MLP neurons of a small language model. Each row is named by its layer, matrix (up: input weights) and neuron, and shows model dimensions 96-191. Each number is 128 + 32 x the weight over its row's rms, rounded and kept within 0 to 255.
After each neuron's rows, "fires after" lists the tokens most often just before its 100 highest values on Wikipedia text that the model never trained on.

L6.up588 [112 136 114 130 144  89 113 106 103 132  96 160 135  99 166 167 187 179  87  96 130 126 156  93 169 117 148 171 149 143 131 129 160  92  95  76  80 129 150  92 150 208 139 117 103 137 103 146 150 134 113 156 125  80 103 182 125 151  94 136  74 122 100 117  94 131 118 111 108 114 164 109 159 164 138 196 105 171 185 185 125 115 109  72 169 159  96 115 103  64 164 161  65 115 145 148]
fires after: " Po", " po", "o", "po", " La", "co"

L5.up553 [129 137 143 130 118  92 115  97 130 120  36 158  94  86 139 150 168 102 124 168 125 141 137 149 139 164 129 186 146 125 140 137 131 176 119 129 109 111  91 145 153 153 101  74 122 112 108 162 160  96  97 123  33 151 185  42 120 150 119 120 127 131 172 166 124 158 127 120 112  85 207 210 125  90 102 172 118 165 146 167 165  60 166 130 114 147 110 214 138 112 165 161 138 130 120  85]
fires after: " di", " Di", " f", " for", " at"

L5.up891 [148 151 115  33 112 133 147 110  98 101 158 111 129 145 160 159 103 134 146 152 124  83 123 151 129 137 115 105 137 117 134 153 120 115  51 100 119  90 134 158  83 116 104 129 110 129  94 110  78 156 121  91 167 144 115 118  94 108 159 123 150  97 215  95 187 118 106 117 172  90 101 146 160 164 106 155 143 145 106 155 110 139 138 115 117 125 101 135 144 206 158 147 127 202 147 145]
fires after: ".", "-", "–"

L6.up12 [150 104 122 147 100 174 126  58 144 126 165 210 135  92 107 137 118 122 142  99 115 165  77 123 105 162 142 154 120 120 186 140 133 105 154  98 102 146 130 134 112 132  84 197  51 135  87 181 128 170 103 104 149 126  58 105 177 124 118 121 167 124 124  57 127 174  96  92 134 129 102 154 143 129 111 143 182 109  80 146 117 100 149 108 213 121 119 146  98 134  98 111 119 172 101 113]
fires after: " K", "y", " Sh", "k", "z", " Z"

L5.up480 [110 142 128  68  87  89 132  92 105  97 136 160 113 122 126 159 127 203 132 125 126 119 199 151 158  89 120 149 166 176 155 142 152 148 108 151  95 135  52  80 132 193 127 119  79  57 181 104 170 148  90 112 127  99 112  99 105 164 145 156 131  87 161 101  89  97 170 178 179  90 114 150 117 139 112  74 123 188 121 182 131 174 102 132 122 126 131 168 112 129  82  97 158 172 118 144]
fires after: "re", "ur", "ru", " Pla", "red", "ver"

L5.up45 [ 98 120  73 107 139 183 136 124 141 154 141 171  95 147 138 170 129 195 151 106 134 193 130 113 151 128 156 146 129 118 113  99  85 127  86  59 149 105 135 176 131  79 117 157  99  35 149  96 130 213  98 125  74 160 113  60  86 148 120  76 130 133 148  68 145 127 109 135 140  70 167 133 170 119 122 156  98 138 197 113 159 179 150 135 133 170 154 109 179  84 108 112  85 162 165 124]
fires after: "\n", "==", "ist", ".", "M", "D"

L6.up170 [147  26  78 108  95 185 118  87 186 115 191 132  91  97 186 141 119 119 137 143  95 149 114 132 106  88  98 127  78 118  71 123 134 129 116  86 128  96 174  91 119 157 147 148 155 100 141 166 103 139 144 118 175 131  85 122 211 170 177 144 105  59 116 149 136 132 165 129  81 147 146 185 182 149 132  86 121 113 147 127 145 145  97 146 143 172 140 128 116  91  96 122 146 128 114  28]
fires after: " I", " Du", " Bri", " Ha", "E", " in"

L6.up149 [143  96 156 140 140 147 132 118 148 129 136 187 147 149  56 138 141 130 176 120 170 121  75 177 113 100  89 134 109 122 140 138 141 156  88 123 162 159  33 147 152  75 141  68 134 107  76 168 160 142 114 125 118 146 164  97 128 107  90 134  67 110  74  56 122 182  89 141 115 119 148 118 167  80 145 171 119 132  87 130  86 183 136 163 100 108 142 136 132 119 115 130 135 114 168 115]
fires after: "k", "th", "ak", "und", "il"

L6.up809 [112 115 123 114  98 182 127 145 117  67 109 195 108 187  90 138 132 127 194 116 154  77 221 153 125 111 150 116 117 148  66 155 121 172  63  76 141  96 157  49  97  98 135 110 114 146 154  92 133 142 146 140 133 100 149 170 159 173  90  82  97 117  82 165 151 180 159 153 154 129 143 185  97 124 128 126 112 146 182 138 124 199  83 111 142 119 121 143 145  93  68 106 148 112 135  99]
fires after: " su", " A", " a", " un", "A", "li"

L6.up631 [ 87  79 118 147 130  98 135  85 156 144 133 183 143 107 154 133  92 104 126 126  89 166 120 122 134 144 132  95 152 155 107 150 154 150 116 119  95 136 137 109 104 152 129 128 117 123 165 142  52  88 164 116 114 100 171 101 102 234 130 129 170 148 158 111 147 100  87 158 135 156 142 117 199 104 191 138  85 181  98 126  92 147 146  88 127  92 128 104  80  93 108 110 141 146 143 112]
fires after: "t", "w", " the", " f", " T", " in"

L6.up40 [153 173 136 134  74 120 134 110  97  82 109 152 116 109 169 155  98 111 114 175 148 199 225 144 175 122 143 163  96 140 161 159 143 153 164 100  84 150 160 153  90 132 102 127 126 155 113 123 136 191  89 113 145 108  42 101 182 144 192 115 130  95 154 108 166 101 137 134 149 132 127 115 102 129 110 162 148 138 157 105 182 135 146 138 178 132 175  90 133 105 146 171  76 160  89 132]
fires after: " cl", " V", " G", "M", " |", "S"

L6.up744 [141 161 116  82 113  82 113  97 132  46  96 128 109 132 126 130  84 115 129 163 115 141 178 179 134 174 140 106 130 165 118 200 174 136 142 103  96 148 173  80  80 185 138 160 106 204 165 142  58  44 113  94  93 128 138 144  86 108 106 127  78 132 161 138  46 134 145 158 116 139 133 155 124  42 184 178  95 151 150 124 132 127 107  99 136 128 135  91 145  74 120 113 125 152 131 107]
fires after: " ", " a", " co", " be", " con"

L5.up778 [ 62 103 176  92 131  85 149  60 110 107  76 182 132 122 154 113 147 130 120 176 140 165 125 131 121 162 192 130 160 199 124 152 137 183 103 102 171 150  93 109 130 135 112 139  51 124 124 109  87  88 145  97 149 121 126 112 160 152  69 135 130  95 140 143  98 143 127 171 118  93 158 145 127 163 132 175 116 139 123 156 121  95  88  57 163 144 109 129  79  95 126 122  92 171 176  29]
fires after: "e", "o", "pe", "te", " O"

L6.up712 [188 150 158  58 159 138 108  41 112  88  81  84 155 129 108 120  79 103 146 142 138 148 115 119 123 104 141 131 126 105 189 152 142  81 122 111 164 134 123  80 131 152 117  89  85 107 100 100  98 110 103 122 150 153 168 106 169 121 105 121 137  97 139  82  61 182 142 131 158 115 116  65  80 152 157 180 112 146 138 171 102 159 109 142 121 174 154 126 153 117  94 146 107 103 191 107]
fires after: "le", "ne", "n", "ke", "e", "li"

L6.up482 [145 136 101  86 170 132 132 138 139 105 129 183 171 127 111  83  74 130 165 140 101 110 167 116 180 122 198 165  90 135 131  99 104 121  71 126  93 124 123  98 114 180 161 151 111 122 117  72 150 182  94 130 103 115 156 153 128 180 175 121 106 111 112  91 126 124 125  97  77  91 122  85 101 143 160 159 124 155 164 139 155 177 108 109 155  92 170 161 107 106 134  88 153 100 109  90]
fires after: " A", "s", "A", "H", " Un"

L6.up673 [123 119 124 183 149 152  93 130  94  93 144 112 152 116 198  97 168 100 129 111 162 128 108 175 189 189 151 158 109 142 140 147  92 154 165  97  78  92  70 100 138 158 149 158 138  50 147 157  96  47 127 149  67 129 108 124 124 139 118 104 147 131  79 126 161 112 113 134 127  98 143 161 159 131  92 128 143  99 181 144 113  81 127 123 192 105 127  67 117 113 100 152 139 142 139 179]
fires after: " Po", " P", "P", "p", "po"

L6.up539 [172  78 143  79 126 141 108  61 124 127 169  74 130 163 125 100  79 151 181 108 139 161 193 100 108 175 101 105  73 127 165  50 135 146  79 123 141 117 151 146 115 188 144  64 140 146 177 136  87 101 135  64 164 124 105  75  38 121 173  89 218  95 106 129 134 170 102 105 127  97 118 124 161 143 149 117 126 131 131 149 134 141 190  76 125 168 130 142  61  81 122 142 106  76 159  59]
fires after: "n", "re", " Bri", "pe", " me", " describe"

L5.up588 [164 165 114  90 125 172  91 122 125 106  88 140 147 147 135 167  98 128 124 114 144 213 120 109 124  95 127 142 132 104 100 160 155 122 133 153  97  82 111 142 111 125 122 103 139 176  98 103 171 135 131 155  71 118  76 167 123 106 131 122 139 104 119  83  98 158 189 113  63 131 127 134  65 142 166 129  80 143 166 142 157 145  87  90 138 153 168 157  97  57 119 119  79 162 199  73]
fires after: "li", "ri", " Li", "ci", " Hu"

L6.up125 [150 144 133 130 125 175 141 107 110  86 161 192 142 130 143  99 125 101 145  68 127 165 116 118 172 169 112 114 142 130  85 116 112  94 128 163 129 148  81  49  97  89 132  72 171 145 186  98 127 103  72 198  44 122 111 175  80 105 107  94  66 116 153 113 145 150 113 147  71  87 194 100 151 124 149 102  88 116 183 141 117 187  62 135 138 131 126 164 122 105 128 135 142 125 155  39]
fires after: "c", "ec", "ce", "ed", "co", " Ca"

L5.up655 [106  89 130  88 117 143 111  83 135 148 144 143  98 113 131 170 177  77 160 167 115 136  96 131 122 170 128 127 149 114  74 126 141 137 162 113 177  99 132  86 107  82 132 102 165  86  71 105 124 176 146 154 124 136 140 112 134  78 110 118  78  75 143  58  96 116 136 132  91 136 186 179  48 163 108 132  81 180 146 145 139 105  66 107 148 100  72 208 107 157  68 142 126 126 105  61]
fires after: "ho", "qua", "y", "emb", "ce", "co"

L6.up755 [114 127 128 128 145 135  87 154 146 166  79 153 124 131 181 126 104 115 140 141 149 184  74 144 158 121 123 203 120 126  49 138 149 127 152  99 113  79 166 135 132 178 134 149 112 113 161 108 136 134  98 143  96  92 136 135 114 195 115 137 123 115  97 163 110 131 110 158 152 123 117  90 121  95 130 159 154 152 135 106 143  94 122  70 162  98 171  85 115 109 131 116 163 121 163 127]
fires after: " Po", " po", " p", "po", " per", " Ro"

L6.up32 [105  84 133 120 125 128 120 130 148  98 117 111 192 106 124 174 117 111 203 160 113  81 122 167  97 136 110 105 100 126 106 139 106  54  77 108 137  64 149 198 157 129 100  93 138  70  98 154  83 132  66  81  92  65 109  76 101 148 131 145 152  73  48 161 174 101 187 206 158 129  79  86 164 142 161 150 176 150 128 135 135 136 155 130 162 180 153 126  86 136 124 102 144 180 158  82]
fires after: " ", " Re", " re", " E", "D", " M"

L6.up636 [ 88 112 140  99 114 186 147 119 104 108  99 175 101 189 151 109 110  96 131 147 102 161 127 144  78 199 150 195 122 124 104  87  78 107 151 146  86 137 125 160 135 132 149 158 125 178 132 106 104 105  83 102 130 158  66  88 120 140  88  77 163 107 140 166 129 138 107 144 143 145 144 116 141 124  70 136 166 197 161 132 116 141 155 131  92 113 147  79 108 164 153 136 117 142  98 153]
fires after: " p", " c", ".", " ", " dis", " P"

L5.up138 [ 71 157 102 125 100 112 125 125  95 135 155  91 143 166 172 158 120 125 145 192 110 139 108 149 123 126 158 152 161 125 112 141 108  82 184 101  94 148 135 202 110 108 160 176 117 194  98 166 148  95 103 148 120 163 137  66 131  87 152 122 150 121 132  85 110 120  98 159 139 149 177 171 175  57 126 135 119 133 178 116  93 178 148 181 171 136 129 167  73  87  96 192 106 192 124 161]
fires after: "==", " |", "===", ".", "\n", "===="

L6.up796 [123 175 142 137 110 214 126 110 121 117 129 127 149 135 152 103 115 204 156  96 164 186 102 200 164 135 115 165 120 169  92 138 131 113 139  85 153 137 112 186 141 107  57 141 110 149  92 125 118 121 107 155  98 133 126 101 106 128 130 116 116 138 105  40 154 132 173  84 129  74 161 237 111 145 116 157  82 137 148 110 131 142 122 135 159 157 105 139  87 151 102 171  85 140 116 128]
fires after: ".", " 19", "\n"

L5.up511 [102 124  76 131 162 133 124 160 107 130 118 147 198 184 105 134 114 133 134 144 143 135 137 214 124 153 151 130 155 101 179 115 106 145 146  78 182 153 130 115 117  76  83 132  93 125 109 176 115 137  74 125 112 125 162 129 108  86 181 116 147 110  76  54 159 155  77 184 128 157 156 114 148 160 145 157 122 117 208 136 100 126 122 165 113 170 145 147  74  82 128 173 115 146 181 165]
fires after: " |", " No", "==", ".", "\n"

L6.up279 [ 76 171 111 125 129 149  95 127  81 150 146 103  98 170 153 145 142  72 113 124 108 123 151 113 138 186 175 197 137 148 104 154 132  57 123 109 175 130 135 134 118 136 161  79 115 144 137 199  81 135 153 174  83  95  72 128 130 156  86 147 111  75 110  99 140 111 162 149 197 101 118 102 144 104 105 203 137 133  92 128 147 130 118 115 157 118 148 183 127 135 102 125 130 145 151  94]
fires after: " E", " M", "M", "em", " re"

L6.up271 [ 73 158 127 134 132 108  86 116 173  96 150 116 177  82 133 168  96 213 118  94  77 142 186 167 181 106 178 125 130 126 151  98  46 110 141 129  82 103  85 192  46  96 132 183 133 143 125 168 104 156  95 151 155 106 145  92  87 148 177 108 138 132 119  56 136  99 125 142  94 124 149 149  77 121 162 135 116 126 114  96 161  78 138 137 172 169 171 117 126  72  79 122  83 136 166 113]
fires after: "\n", " ", "-", "|"

L6.up264 [162  88 103 126 134 130 140 167 133  87 106  90  71 160 104 109  86 148 157 140 102  92 154 120 182 138 139 115  68 119 146 113 110 142  99  69 153  72 129 114 126 134 151 119  64 103 159  84 190 125 113 162 107  88 168  88 180 121 153  92 123  73  66 135  55 170 114 168 107 146 102 160 134  84  96 107 155 177 166 106 195  88 129 135  98 107 168 177 136 126 140 145 106 134 147 138]
fires after: " F", " f", "F", "f"

L5.up109 [173 138 151 151  57 125 123  72 102 126 164 108  93 203 131 127 136 135 155 116 128 140 154 165 117 124 143 182  86 137 130 125 136 181 144 147 146 177  43  98  88 114 106 101 148 121 176 183 136 183  88 135  88 163 112 120 169 155 149 126  99 106 104 115 129 141 102 126 130  98 106 119  99 134 110  77 116 135 160 107 134  88 193 133 162 169 150  98 111 136  53 135  78 130 118 127]
fires after: "s", "cc", " App", "is", "ec", " Qu"

L6.up130 [152 130 143  98 129 125  98 110 201 113 123 168 158  57 148  96 151 128 149 119 180 109  79 105 117 112 156 100 120 128 147 132 110 104  75  95  64 136 117 104 122  95 102 134 116 146  88 134  98 151  61 176 153 105  67 152 154 150 151  87 125 145 119 120  76 147 155 124 106  92 112 126 178 133 115 160 135 131 125 157 158 179  85 107 217 168 133  92 105 112 186 147 137 136 152  57]
fires after: "ra", "A", " a", " A", "L", " The"

L6.up196 [ 86 162 109 122 105  67  81 138 150  71 126 137 101 136 159 170  82 118 129 141 144 121 205 136 118 172 132  83 154 107 176 185 109  77  78 150 102  79 142 121 137 106 115 131  96 139 119 121 100  87 107 151 130  84 105 152 115 157 164 167 131 117 145 118 175 167 114 132 134 116 134 100 102 122 168  77 156 162 155 183 104 186  69 100 123 170 168  95 146  90 138  77 154 117 159 135]
fires after: " con", "f", "mar", " co", " pro", " Pla"

L6.up284 [ 98 129 115 143 124 129 108 113 125 148 175 134 148 108 194  81 116 106 138 177 141 166 195 160  79 123 147 175 137 192 108  59 120 200  95 110 131 100  67  76 164 196 145 122  94 143 176 155  89  92 147 132 150 149 136  67 125  87 101 111  87  84 114 169  98 129  54 164 130  53 158 132 159 155 124 151 123 127 109 154  87  92 153 162 114 121 127  78 123 122  82 148 126 115 121  98]
fires after: "n", " Be", "e", "pe", " at"

L5.up516 [ 45 153 115 103 148  99 142 113 152 132 138 191 140 133 136  73 122 146 164 148  76 120 113 101 147 146 122 159 104 128  85 102 128 121 117 106 184 119 114 102 172  90 112  68 116 127 129 203 115  94 140 171 146 124 155  88 175 111 106  70  87  89  70 103 124  73  55 180 167  88 151 145 131  81 157 106  93  69 110 127 124 191 164 146 126  96 107 128 131 105 115 119 151 103 121  48]
fires after: " T", " New", "t", " north", " At", "T"

L6.up688 [ 94 115 119 117 143 123 117 123 161 144  73 124 201 153 124 168 133 122 118 108  78 119 155 174 137 158  80 124 126 120 156 101 131  87 103 144 131 120 150 143 111 136 138  95 154 135 148 139 107 172 103 131  97  78 123 120 134  90 156 129 109 120  92 136  73 164 115 141  83 120 166 115  92 108 112 164 147 110 149 188 203 143 118  89 166 140 143 169 111  63 152  90 122 148 139 109]
fires after: "\n", "ed", " Location"

L6.up792 [ 98 126 151 118  44  83  70  70  88 109 135 113  85 176 121 214 101 180 124 123 111 161 185 174  95 137 172 112 126 103 117 185 137  84 153 121 134 128 137 148 110 136 163 151 119 170 135 125  70  94 127 117 100  97 118 100  83 119 132 122 110 124 157 106 112 149 145 130 100  90 121  96  72 157 173 169  53 119 164 165 154 138 114  95  78 207 134 119 124 105  61 141 178 120 174  83]
fires after: " con", "p", " pre", " re", " comp", "ri"

L5.up626 [145 171 132 113  82 144 120 115 106  90 190 105 161  94 158 100 193 157 183 185 172 128 117 165 127 157 155 114 103 154 124 113 117 144 141 165  88 144 128 120 125 208 212 113 116  81 103 123 127  58 128 145 115 140 120  95 120 147 110 103 144  96 103 208 102 111 110 135 213 128 170 151 144  90 115 144 104 144 142 153 125 133 111 111  98 136 104  83 109 164 160 170 125 122  81 109]
fires after: " re", " p", " w", "cc", "mp"

L6.up89 [110 176 113  97  72 111  65 100 133 153 107 120 199 134 114 135  82 197 138  84 100 155 146 120 143 149 108 138  44 119 125 124 183 120 109 130 145 140 145  88 117 153 131 115 129 173 126 145 137 209 106 106 134 102  70 128 153 132 115 104 121 139 136 112  97 168 130 134 125 128 165 187 140 145 136 118  96 136 113 168  51 167 147  93 185 114 145 167 127 138 133 109 134 164 144 105]
fires after: " the", " on", " north", "east", "ed"

L5.up155 [110 133  67  91 117 150 136 138 129 109 134 119 146 101 164 105 126 145 133 140 109 108 137 100  99 134 120 184  87  59 133 136 128 135 156 127 161  79 149 168 128 164 143 120  85 119 122 111 131 140  64 117 161  67 140  99 123 141 108 135 165 103 110 111 137 148 120 123 199 117 107 125 121 170 127 140 101 184 108 144 115 117 105 117 124 146 127 231  95 183 121  95 121 133 148  82]
fires after: "-", " re", "ro", "la", "\\"

L6.up398 [152 106 111 103 151  81 132 110 101 156 120 133 159 143 113 146 106 128 139 184 161 129 142 156 160 122 134 216  92 151  79 149 129 116 158 169 137 107 175  87 110 127 157 161 144 133 106  79 138 131  57 137  84 142 142  47 117 106  67 103 134  68 165 156 125 132 176 111 141 123 192 124 113 110 169 145 114 164 151  98 100 139 169  98 130 110 150 139  79 160 198 136  78  83 131 118]
fires after: " ", " f", " w", " c", "p"

L5.up713 [ 84 138 116 141 113 129 140 106 132 145 104 152 110 142 127 183 150 159 152 170  55  51 144  93 114 204 162 144 137 146 159 104 148 145  89  75 134 111 100 163 139 105  88  84  75 159 155 119 105 161 137 115 120 102 117  94 120 131 162 175 145 126 125  87 161  88  90 117 159 122 184 120  88 133 129 195 129 107 111 121 136  98 170 110 132 137 126 148 118 154  89 165 100 135 170  83]
fires after: " re", "-", "–", " as", " ", " dis"

L6.up581 [147 110 100 120  89  92 102  98 129 114 117 143 142 178 115 111 125 134 125 126 100  69 140 110 112 169 165  77 156 149 187 134 143 147  98  63 138 165 107 141 158 171 138 119 110  64 137  66 145 166  75  57 126 145 194 109 108 102 119 149 112 115 200  97 116 138 118 158 117 138 135  98 156  86 129 177 153 100 104 147 112 103 162 158 117 102 121 157 124 174 103 122 165 105 133 143]
fires after: "ra", "n", "ur", "re", " Ra", " fa"

L5.up472 [106 166 117 143 100 146 143  94 152 144 125 113  98 109 152 109 101  65 147 155 194 167 138 204  97 139 170 137 117 137 168 136 114 106  68 129 128 151 131  84  80 175  91  69 109 165 171 149 112  87 151  89 119 159 178 110  94 143 130 114 137 173 109 138 139 163  96 203 121  95 109  65 123 116 132 146  44 164 123 158 114 115 145 140 122 176 193 111 117  75  86 135 146 118 127 138]
fires after: "n", " No", " Be", "par", " d"

L6.up78 [142 107  86 120  93 163  89 112 114 106 114 138 108 100 149 111  99  87 156 120 128 134 125 170 150 200 127 116  93 174  52 123 156  67 164 142 105 122 148 150 105 102 205  98 133 151 138 143  76 137 154 145 122  79 123 102 127 110 122   0 165  95  97 135  98 127 112 142 107  98 123  94 157 139 101  87 131 142 146 155 154 122 130 107 134 120 141  92 152 177 155 149 116 124 158 123]
fires after: " p", " cl", "p", " P", "P", "c"

L5.up71 [136 119 104  71 104 118 142 125 134 135  82 116 107 112 133 131 134 164 148 106 175 204 170 139 167 131 149 133 110  60  78 103 144 139 107 100 142  83 141 127 107 146 144 163  66 125 147 127 104 117 145 210  95 131 181 133  97 156 131 105 147 148 141 118  65 161  88 131 166 133 114 109 113 156  99 103 100 150 146  99 132 137 129  91 106 182 126 164 120 143 142 131 103 161 198 143]
fires after: " ", " F", " O", " f"

L6.up584 [129  98 160 144 119 110  92  89 167 157 152 147 108  95 196 173  91 104 174 191 199  67 145 151 103 134  95 180 124 142 122 117  79  89 141 123 194  94 122  98 111  97 132 122  75 149 216 127 142 129  66 109 100  63  86 132 117 109 159 147 144 120 116 140 111 201 143 135 131 155 178 118 168 159 116 157 173 109 165 137 105  99  92 110  96 172 215 130 148 103 190 111 116  90 120 136]
fires after: " ex", "c", "it", " con"

L5.up786 [125 122 170 123 164 166 117 122 111 120 122 160 137 230 155 115  88  94 166 115  97 170  62 198 231 142  98  84 116 119 104 139 100 121  96 106 200 104 120  90 152  81 117 157 152 129 108 143  68 117 116 136 138 139 141 110 161  80  65 100 152 121 109  73 154  97 126 111  88 123 115 190 122  59  66 135 151  85 147 114  89 198 105 133 145 126 122 140 113  75 129 131 174 159 150 151]
fires after: " C", "F", "A", " T", "T", " A"

L5.up356 [ 87 188  50  90 125 109 130 122 152 149 150 147 162 141 104 124  43 222 161 118 105 134 149 215 123 130 174  79 146 153 121 126 101 145 148  90 101  79 121 145  41  76 111 159 136  91 125 159 126 207  88 117 124 103  53  99 151 143 145  71 102  80  88 131 108  94 103  93 119 119 149 159 121 144 118 151 129 129 120 103 125 175 170  99  94 174 133 188 157  94 105 109 109 124 146 112]
fires after: "|", " ", "n"

L6.up867 [122 105 119 102 144 145 124  57 143 142 131 120 153 165 149 103 108 167 161 143 108 126 123 129 126 159 118  89 104 159 183 120 172 124  88 131 151 126 129  90  84 163 125 128 114 126 142 116 115  51 110  76 169 119 187  31 102 120 110 102 106 110 103  90 129 103  86 147 187  67 170 126 159 128 156 184 156 182  98 140  78 116  81 108 124 111 136 201 102 136  94  93  89 158 120 165]
fires after: "re", "pe", "e", "le", "de"

L6.up842 [130 149 111 134 171 100  95 134 101 146 117 125  92 143 167 125  91 152 113 144 144 125  97 153  67 148 124 183 142  96 119 116 116  97 132 130 209  83 140 122 105  97 117  78 113 201 141  93 131 101  66 100 131  83 134  98  79 140 125 133 125 119 136 117 102 151 177 148 130 120 100  70  95 140 186 169 101 178 208  93 166 101 114  99 129 174 187 194  94  91 130 122 141 178 139 103]
fires after: " re", " con", "o", "co", " Re", "ro"

L6.up730 [167 118 152  61 110 133 115  80 179 128  77 105 158  65 173 147  67  88 147 161 173 119 192 144  74 200 104 195 144 145 128 168  90 102 125 152  50 129  88 149 115 116 159 127 114 121 159 135 132  70 141 155 163 133 107  97 100 132 124 141 156  86 140 154  98 116 127  99  82 142 184 186 137 111 113 129 113 140 206 166 140  96 124 152 109 164 110 127 100 123 174  99 110 123 130  81]
fires after: " con", " pro", " di", " p", " re", " Di"

L5.up681 [100 157 125 169 166 132 133  69 150  94 139 182 120  85 176 123 130  77 139 115 167 176  36 156 147 151 124 152  91 179  78 107 110 118 163 120 105 184  81 103 126  94  91 170 147  94 101 117 131 183 131 131 120  99 103 134 140 152 114 114 166 109 115 103 120 121 118  86 217 118 128  90 102 157 161 129 105 129  97 123 126 174 118 105 177 132 119 139  76 111 136 163 146 145 122  28]
fires after: " K", " H", " Gu", "G", " Sh", "hi"

L6.up321 [164 130 108 170 140  97 115 152 104 135 136 100  98 163 185 176  42  89 140 110 156 145 103 192 109 199 120  94  87 116 119 111 110 107 102 134 180 102  85  98 130  61  95 103 144 176 147 115 126 113  68 109 113  97 143 125 189 183 108  58 186 149 171 106 102 142 125 128 129 133 145  99 141 123 110 143 111 126 191 127 105 140 127  38 181 126 132 166 168 127 110 145 136 130 102  89]
fires after: " c", " C", "C", " A"

L6.up387 [114 191  95 117 120 133 128  92 165 159 110 190 152 148 125  96 154  76 193 125 154  75 161 126  93 139 150 183  89 104  45 125  61 144 126 138  86 134 152 153 138 190 133  93 134 121 176 130 132  99 161 107  68  70  87 118  38 177  61 124 172 117 143 163 122 143 192 109 131  92 146 178 126  88 165 131 106 129 138 146 151 111 103 110 114 160 198 169 115 147 139 147 130 121 115 172]
fires after: "tri", "ar", "fe", "ef", " de"

L6.up683 [117 125 196  55  93 147 143  61 129 102 124 158 113 137 174 170  80 110 137 197 158 142 127 180  80 186 136  73 138 118  95 158 133 160 105 103 152 119  90  67 119  93 132 143  95  85 137 158 102  46 105 125 121 111 112 112  92 144 206  88  95 108 131  93 123 145 140 125 164  50 114 121 129  91 208 170 146 104 171 169  82 143 108 119 112 146  84 132  93  82  94 156 111 120 123 138]
fires after: "est", "per", "p", "ff", " con", "re"

L5.up764 [145 162 122 137  59  92 129 115 129  83 103 124  69 163 120 183  96 154 155 160  68 142 103 163 110 165 177 166 140 122 158 147 132 144 188 168 146 152  14 105 128 156 123 133 100 135 117 139 144 133  76 141 101 119 103 135  72 114 147 100 119 124 171 151  97 166  96 166 118 161 123  74 128 176  60 103 122 118 145 165 115 134 165 117  67  93 118 142 151 110  85 108 137 151 155 146]
fires after: "oc", "cc", " Sp", " App", "pr", "re"

L6.up18 [108 127 113 138 111  58 120 130 164 131 152 167 162 141 138 177 123 125 157 110 173  84 151 181 169 130 166 145 158 143 154 103  79 127  88 142 105   9 134 131  47  76 196 172 156 149 131 179  51 134 130  81 145  88 145  71 126 175 167 148 136 139 137 109 140  93  96 136 107  62 180 164 152  47 154 162  97 100 170 129  78 149 131 149 156 127 144 150 127  82  84 115  91 134 114 171]
fires after: " the", " of", "The", " The"

L6.up679 [ 72 119 149 115 160  73 114 137 189  98 113 152 139 109  95 180 159 136 138 130 160  99 104 136 128 124 100 156  83  93 153 152  92 114 117 174 140  75 158 136  97 101 128 153  92 104 156  99 102  89 126 124 122  85 123  99  98 166 151 113 149  93 108  75 121 126 113 104 106 106 147 168  95 104 138  80 184 163 159 153 107 148  54 120  88 153 111  78 165 109 182 130 150 139  97 178]
fires after: "it", "ef", " event", " con", "s", "ing"

L5.up671 [ 84 127 164 100  65 130  98  91 127  81 142 117  92 170 106 129  88 163 127 132 151 200 183 119  86 122 143 153 139 128  99 128 137 144 104 102 141 138  84 219 180 122 113 175  92 104 111 110 162 174 121 136  68 131 144 141 157 130  83 131 209 115 152 127 110 182 185 130 120  95 141 105  78 126 113 167  84 158 128 160 107 143 198 145 105 191 174 118  98 139 110 158  91 144 128 108]
fires after: "li", "br", " Qu", "ri", "ar", " dis"